{"n_layer": 8, "n_head": 6, "n_kv_head": 1, "activation": "gelu", "positions": "rope", "bias": "none", "init": "normal", "decay_shape": "linear", "train_tokens": 533200000}
MLP neurons of a small language model. Each row is named by its layer, matrix (up: input weights) and neuron, and shows model dimensions 144-399. Each number is 500 + 40 x the weight over its row's rms, rounded and kept within 0 to 999. Numbers have three digits each.
After each neuron's rows, "fires in" lists the words (lower case) most often at its 100 highest values on Wikipedia text that the model never trained on.

L3.up2282:553477523395559442581508519483446519539481467512425440524530492515509441533504477486469562534480444509516467440503440546558515529450531512499510500438467493587515500454574558518520495499518518543534460479391506492552563495467496482517520482463484505438509505501564573457455523509477537559512526506535578535508493498502502532496472501513458438497517562552475490428472500494582487485504521526535512461445545509456553457522486554414486510471583541531466477516471474508532474573458477571500513505508542483516456432552504479584454476500559483545464559526474436499511509424535546449536501481505470521521590494497460507438515497532533506518465519458556478499562487459497485485521510505455516479473496466526504485534510461497504502502491484454562482475486462432507509486551433
fires in: "a", "one", "music", "critics", "any", "this"

L3.up4034:465520444454532471524514443498517476438454527549519450494501454471520464460471505524479559452483479498567478568546494586497481590501551495450483493426489522483437527469554521517502539502479513512535473532414430452539524505487486555573426440552438416546499491440483522535518472565502432498440570468540499488495502550433464516526521525554585488503482481491523507506504531469535473592525528573521449498436591519483484489469518530479515425492591577511443493574475473509521565433504510545491520487489511456505480525504537608495461479451537510525499577551456519495565434467574500489501522530454537539513547512440514481468518541527510522500462509541505464451570427503521566488529453512468560478549482458495447489508514504435497493576466530519512535556549478535494579466506533
fires in: "the", "a"

L3.up1647:488488509483498438533488475500544507486492520506485443463509540467464441457477527518495572465487555467561494538572530521512484445528497519443497498421488484515489501516489480571468446475406525491538482441507489548460455518454473480467438514530412525480460541468537494459495551595537500573462508560524513504431432431452496566528462497422533484516512562498494501461531459498479507560497567462529496481523516417587541501545486531503549447478558503480482434564448546510531490470544519553431518520511514465523480472514439552494512467460439466520430602516523509504491507482499410548500490560514474520574554527525481507455513479532559579434476521516513433480557505528431564537513540447546470506524543510505454482452580414452381570524563514382459539424484469489530503539566541
fires in: "it", "he", "they", "then", "this"

L3.up2919:507520456526540530520485453473551431430541541538465494519567470493502472523511468499473526518488489559515531450503552499500517512497518460477480473473456498506471450473486537527503456459550506504498521454495465474530473407481529473521570461481484446505482470515536468576519453521493524577499472563560522496497459497477466539491472545521473496533559559482510474420551478491499483545544532500577413566526576466395591546501491532493507425506528482528571463512533415551517439496559538473515517490503547479532450490501461517464492512514521576562410522533522507506586466456561459487508577559461472540478538436462444486521508479599535444422424516526518506496503558377455484508513561540552503504519572534489465493543490510451508499438543526474546514568498541532611512475468455
fires in: "that", "of", "at", "which"

L3.up1445:419472506541502491505479463534540484473556556473514497499522528385526471471504469524516510429436498609525451526547557628502521480488459525528544487516493434513565452461455551502491506515427522474539506508494492509515476486480498494481503459588518509467538544461430582506522503497478456550510513539548501465519435495523409529529481525513562480540467478419528506478447523493536499549490504499518439499518515532538513493507530511487559521530461544587491475472473493500503493530460542542442461588436517477530469502521528513469519506418474448475480514484530565586492607496498513557487469537570528535451445558507561519434479433596479551448513529534510435543542542483468554474502452467454467526587482475495487491453498566563524594498459446514424487465494454440520501559509457
fires in: "the", "order", "of", "civil", "rival"

L3.up1797:450415515469508524487470495492596479498485521572497438437426514555546512479533504497451554599500446507501531519474477516552448433570547511480526453402508543579442508465514520485493480487489524533495506484454540510540532488512513457543522475460486531543417512538471509480518448530470455478418538505494492488465483534467504470482495523490524477468471510472530513508593543490505461472501557505506527476485518474487473462471478478468534509496515441453529535578507553453469544432522465528568538496489472558534508476599515445450499532499501429521506504532460498431503475473505413476544537504454487498543577466544422509489460463512464504431581459526471476491501575487560567549487451408514512517527469492492538470513513450519497503517540465506504502491567486444506551580508476
fires in: "which", "that", "who", "he", "one", "most"

L3.up1229:489553462512568472503514516394438468498527522538519528508514506496540467475504508465478599566502486526508483511498512527483526510504544565476454470481488505503528582534495569500498535501517498518525457496490451505545562426531513504532521604499504503490518558579493491567521559514539461461472518509466596409478422451467490486518440430484560397507506532462530555511469546499477470435561535494470546464406563482425521475550453466424482518474524530570474490496555480455470485520556479549510532449453520479515537439506490517369431409493470501493422561480517473541485517439526432495511565463460465580462444486477464442399552502512519503488505501494441469440442569516523518577558446497469479554568515463611435483555475457466506524429564544437508488508496559525583473491509437
fires in: "both", "result", "come", "resulted", "player", "help"

L3.up3283:472479540458498492514549499449498531469482564511568530462524521548510494495417479462504567484519545568489557441448479523497536519499539471506488502472470572574476493510528437495422485548522534485545432534516488517539515496485483484559508506467408472526470469505536539477528486490485519610439474544520558506506520486501513472517463539429538514480439562568590483548613450464457503557525544539542487536502541472540488468478420513521528433407449495493483451560501523473499457501529456520507519512505436587444472492433454486434469432503553480496504530418535508502454517498521502570507535576455487502535562409446581517526481525496523522383498490512479500442522507468534512576452517433472498530523533565498509475475496493454547422577606541493500549433519518488562525495564451
fires in: "was", "is", "than", "it", "over", "led"

L3.up3616:519577446527480453535498461541466464482530554518546535487514527471496479406468504543504477429441507514479469494509517500521543548453550514465504493520501502526552543565493527567452472507530451483527504515554440506570502499512512520479523530510480544492441467519432523482505429442592506401512534509474525503436460467454513517516470356467513553388572584536467514469515472535476497511492528403488477480440520481546488499554531479475531454579546557579491450510497447429524524476497529529561551472534504461523440460498496470490505533510438499516469540525455481429453520507569457514548503532490542559502502494456509519469575624485484503476472483456469589534457472508462509533579480464529509501521468510467509490509546490447447486501500572545457453457535452455474480537534508
fires in: "to", "b", "bomans", "a", "an", "part"

L3.up84:538501454427488485522485532474516520394494515549512418528526450463506497486443595505526558466519487536541474550501496567430529541487527511507492458394514493499518484420497378539517473474497485507501486459486521497495524529468510476458490521438468500498466511485466528484483478528532469488504506504520520502524490508413486495497494523461494449471496550477555547497516470482460431577596520559495485506524537462468407454576496433514469498495616502486526447528443401479551555434485436484435543508561441482520434521576539542527549402524536501451413509435459540434426491496465432467494564570465550499514508403534515460509430512546537463530500478525470530520528542502425518505492558534570530503537549509475517463425472498430494530482573468516531503502540436491536476531537484
fires in: "first", "the", "before", "second", "series"

L3.up3266:537431480519481492502514566425519442482492533551580490494508499490476566488544464504444491492402475482483498546456544570563519549432592484511489469464489518514538553533528548482481467539421496524490528457456530484560461453497515493514574551484508556551482495551474605448498560451547487516480468550525561410454500469420529516512501484519495464449473528472494527401433532507430476457524485514493470492519630567460553515456447440483503490510508523550492513553494513448498507478462509540548558528530469503466471450525458465465467542520512442566457486495514479455624482470504424543497536534525503568447510473507427530499517492472497482478443493537442484467539544501497530530541449506519466553422486536523532518471509522511438492460487440475466509386574455449506511576584427
fires in: "of", "song", "film", "with"

L3.up1065:396541524474498496508478524468562522529425546465463491405563415468532482505502488463445552465502537450475562436444497515518474566497496513466508532574524494468454473477483550518409469512490467523542568441462421429554548487459546562483593485527512437539539470494538445571525479460513515503477511610488523401504490439486484509545476492501415490523546451498522508498538519444515453506499574467509462482495556431487595467495495485514525499461517514525458512514555483508478475518514511475490462534585523574608447471529477477458485441434426543508412489519500539464475550512464487496493511515545468431541501503539537552483542469507564462479552555592545495478459517480530474556549513545474489561456503506500508561551505511485504512515469554469531515512474470484485510459507485
fires in: "of", "term", "from", "name", "year"

L3.up3480:511426454513521487525560544447543489445461459466549539439542526468483476531496564486454533487546496539485515536515496525532522530543562556485508464558439557519461511531572541501476513475370474530533441510437496527540506516518534541523558485453481456521519533528526546479486452410485500553524495498475554435486558494488472542564476492518482488452522450500567500477455527458497568544517502477469569550449512489530446456502493483480475511527495536499509492499520551543483452508437464542511467505502474531474494418491449462465428497503541537546502564489556480497529493545453543422460557571526493503518532469443540588412529478509439521452514567524459429506473542515512507508559469506491461525521544509496478475517469522496621487497470489467494547468524462464507521501534536
fires in: "of", "late", "latter", "also"

L3.up4072:409464480515475492513421535511435575448469577549489523485497532408512499544536427506574493474459473520498427401451539570584569527564505490533482503440478531555553480475451503481529481544528527565472510498519481502505484446474492441431461454534483517482357473537532490504460473498509496470443443553513511485504530493497506501510462570481540493501465482520525536470562509434516455522464535518484489509524540536489491464415463486501486515473571532555544535459514474505558472543493490544434529448508486575507482466554517463510597459509489454465522468518575476551474577495455433528497466513539516508520494479531497444510530522497494459463565483476475478526475552477496542497486480464512449517514495521494567493486544395402551480413458491488494409449578445460530488526443471
fires in: "of", "joppatowne", "texas", "south", "złotoryja", "ground"

L3.up3419:500567477525480506454579480485478486508472526508489538539512429411571463493511522503552512532503465510479469516449554597572507438481517517524484513515409529497513567460491566529450479466549377529507569417473476515536542393509486407495525469524420490496518541509517525473430481523505444442506454471518587480493492509539464519563491516453470454426551450413450464482502460513580495432453466418493458555459533505442512532505496485485523492536510458510567522513546451552556498495482470520475567474569565512450547541541446514499500496527546548479494496532516602489509521462527425515526542511479512498442558478401545562560515508522503477458510504521555553552532484512515497531516535457478493455540532460543508542515486471501444427496480523536521500516563430481487565504488506
fires in: "of", "by", "texas", "york"

L3.up1716:540504506499526434524528456496510472534458512470477555531533540491423499491517492482541490497494446486488445542520496495489503496529436499514491503496499504472470435493458481486525501444455488460481459455466431581580467472480536480506484441431473481469499583515510430509473517517536492503509466461576490476488490517526480590510531492486505413558448530453495566508545593537576465498499548476543474563496610485567529504519478483497482465466590478523545526485470482507454478441519445591466484463449565491502486495506406501475553453514531531559422535522492541536497553490493395458483600485528483504533448515524449533460507536525479471518491440504492441543513490476503483448527451507524543438485546490527464566543459525466501520557572513468518543555512434523460504485513461
fires in: "october", "june", "september", "may", "july", "march"

L3.up3497:461530507424468484512498501502518459450529457468516462494506538525500501479522537440487532531469494510439519483486530509483475463446500510451543490429482532496464463483491446453577518451453503508502454484495497512552581426483497448547496473497527511477505524531507473477502451460555502516473559555568507425454479464475434541465519461503535553500561506583448522478524507461550452563477510530489487423526517455560509469635472533474471412581546559567475534486534466504462540524481502586513498449531533505496453505540481515491476516547503482511440555519447497474453473510470459518505469498478451569527523428499486471522559452455517540511496426508551546451530448382535474545492425535558517510611493558452552449489568465513525499530551521478532534542467571506578625483495482
fires in: "which", "where", "while", "although", "that", "if"

L3.up3602:433523540468506519562451464503545483506500557533468509459470486485486486509460473549419545545443499507432501556508467533561485462535479598467500516550504476488500445461522509550466493410429444479514556477513413455509546495391458488535534510529524432468492522503476442520468485583581538502495570563536444404475440528485424528507474486445532489472465459467530532536502529445465536492508508514498485558526510464522607429440530514506489456460523500515457549573550541560483500458472519448516485526565525556544453507589493499435518454476459507528523598465575577550489424466545482523483488520522457485479526544426479543430499489551578502488448515590491449452454533430546460545585512500517510553489488522492527565439505465494540504469532528427468476507467526538570527487507487
fires in: "of", "towards", "between", "real"

L3.up2938:512437474507503509499533492460510428418487478577527451546495462487589437504528514493461508512537536466605487527516478529492519563507537542515536521514463537498474500470574561543418476502426424446469480480407472457591488487478443533529549483534495462485555620527451468401614472502470550515487430546458502468534513475513503548490494442551499430514468539432514463511493516510537483506597531441500495576465553535507501456501448505501467448558542511494501552483505498507563513493504421547548503474499575509526484474545450560498505514497527506478464571490484489557528457457549487493495539501492506474477533493479410415549529538550436404467466464511517531457535539470512536534542500504490536500503502509533464522523561531540476499507493481558492583560511483484552493519534492
fires in: "it", "with", "them", "about", "out", "on"

L3.up2257:532498421477472521413525479471469477494454519530449561443430478519535466494551537548514473463516418504492428562548484530524499529498533510517455465479496551585549569502493508500433465420468444477519511500511394505526460436524467525558553452533399491507525466464479533482527558462464505548466536472517560547514507475502498495511491515544498475418472542465561478443451423433492516514529485501552457479506510505553423450491514452502545432521563555531514447563505507526455499448495556590493486516526496484489561519556549461500486503500572463529454588463548513528566511456523465522565554482559461447438529396492493497497498499433532482390498509518489484505440562482496522562504436501412478536575563503504505506545528476520444517429487502532392545536560503516521447460581535
fires in: "of", "such", "to"

L3.up856:489484484479484405521555540464537528495420572578435558467551543480525543500454557440498555542507586478539487537458527530488509496421579560465520537495533534479501516483477482507534494499451464423511455477433512533528536533456389473502472568548511490522499530495397513545535494495465462543444481566522548483500487568441425501497498433522500496425530468486518503498490563473463490528548523465479516443493530432528545463569472501453488483458574582442526477541551449481457475515448450532392511553446533613536455407528511527525507496544545468546410462543504514524502541453459484533548438498540527469481536492430462530449513528512496506502514538501514516527547557584548538544479477462471489473535516458535543508522502393410553553496451485422468499437534495495444502522498512
fires in: "part", "addition", "order", "front", "a", "partnership"

L3.up3460:517525525590564545451517485485485519424497562554504491437556508506575486461610493496593528480488576463506487494487538534500497451499607497465514442400495569508495419474546514462480491462512477502496524492502578480480510507460494520453452448444498478429513539519524469489548436502495487500491496555513517478493440493445469507566455543486488472503464547426461503472492545465482506512547516485537502513524494451494477515505401525468613493500486543444561439423453535533575485485483453518438522489396493571530496494501459500496493484527531551451474484492539526473559579469497473587485501493497504516455553432474407545492510504543504429510568484532506500481431536525512478448433529465485462513510520491561554478635518421460477474457562491504479519511572473495483493493519496
fires in: "of"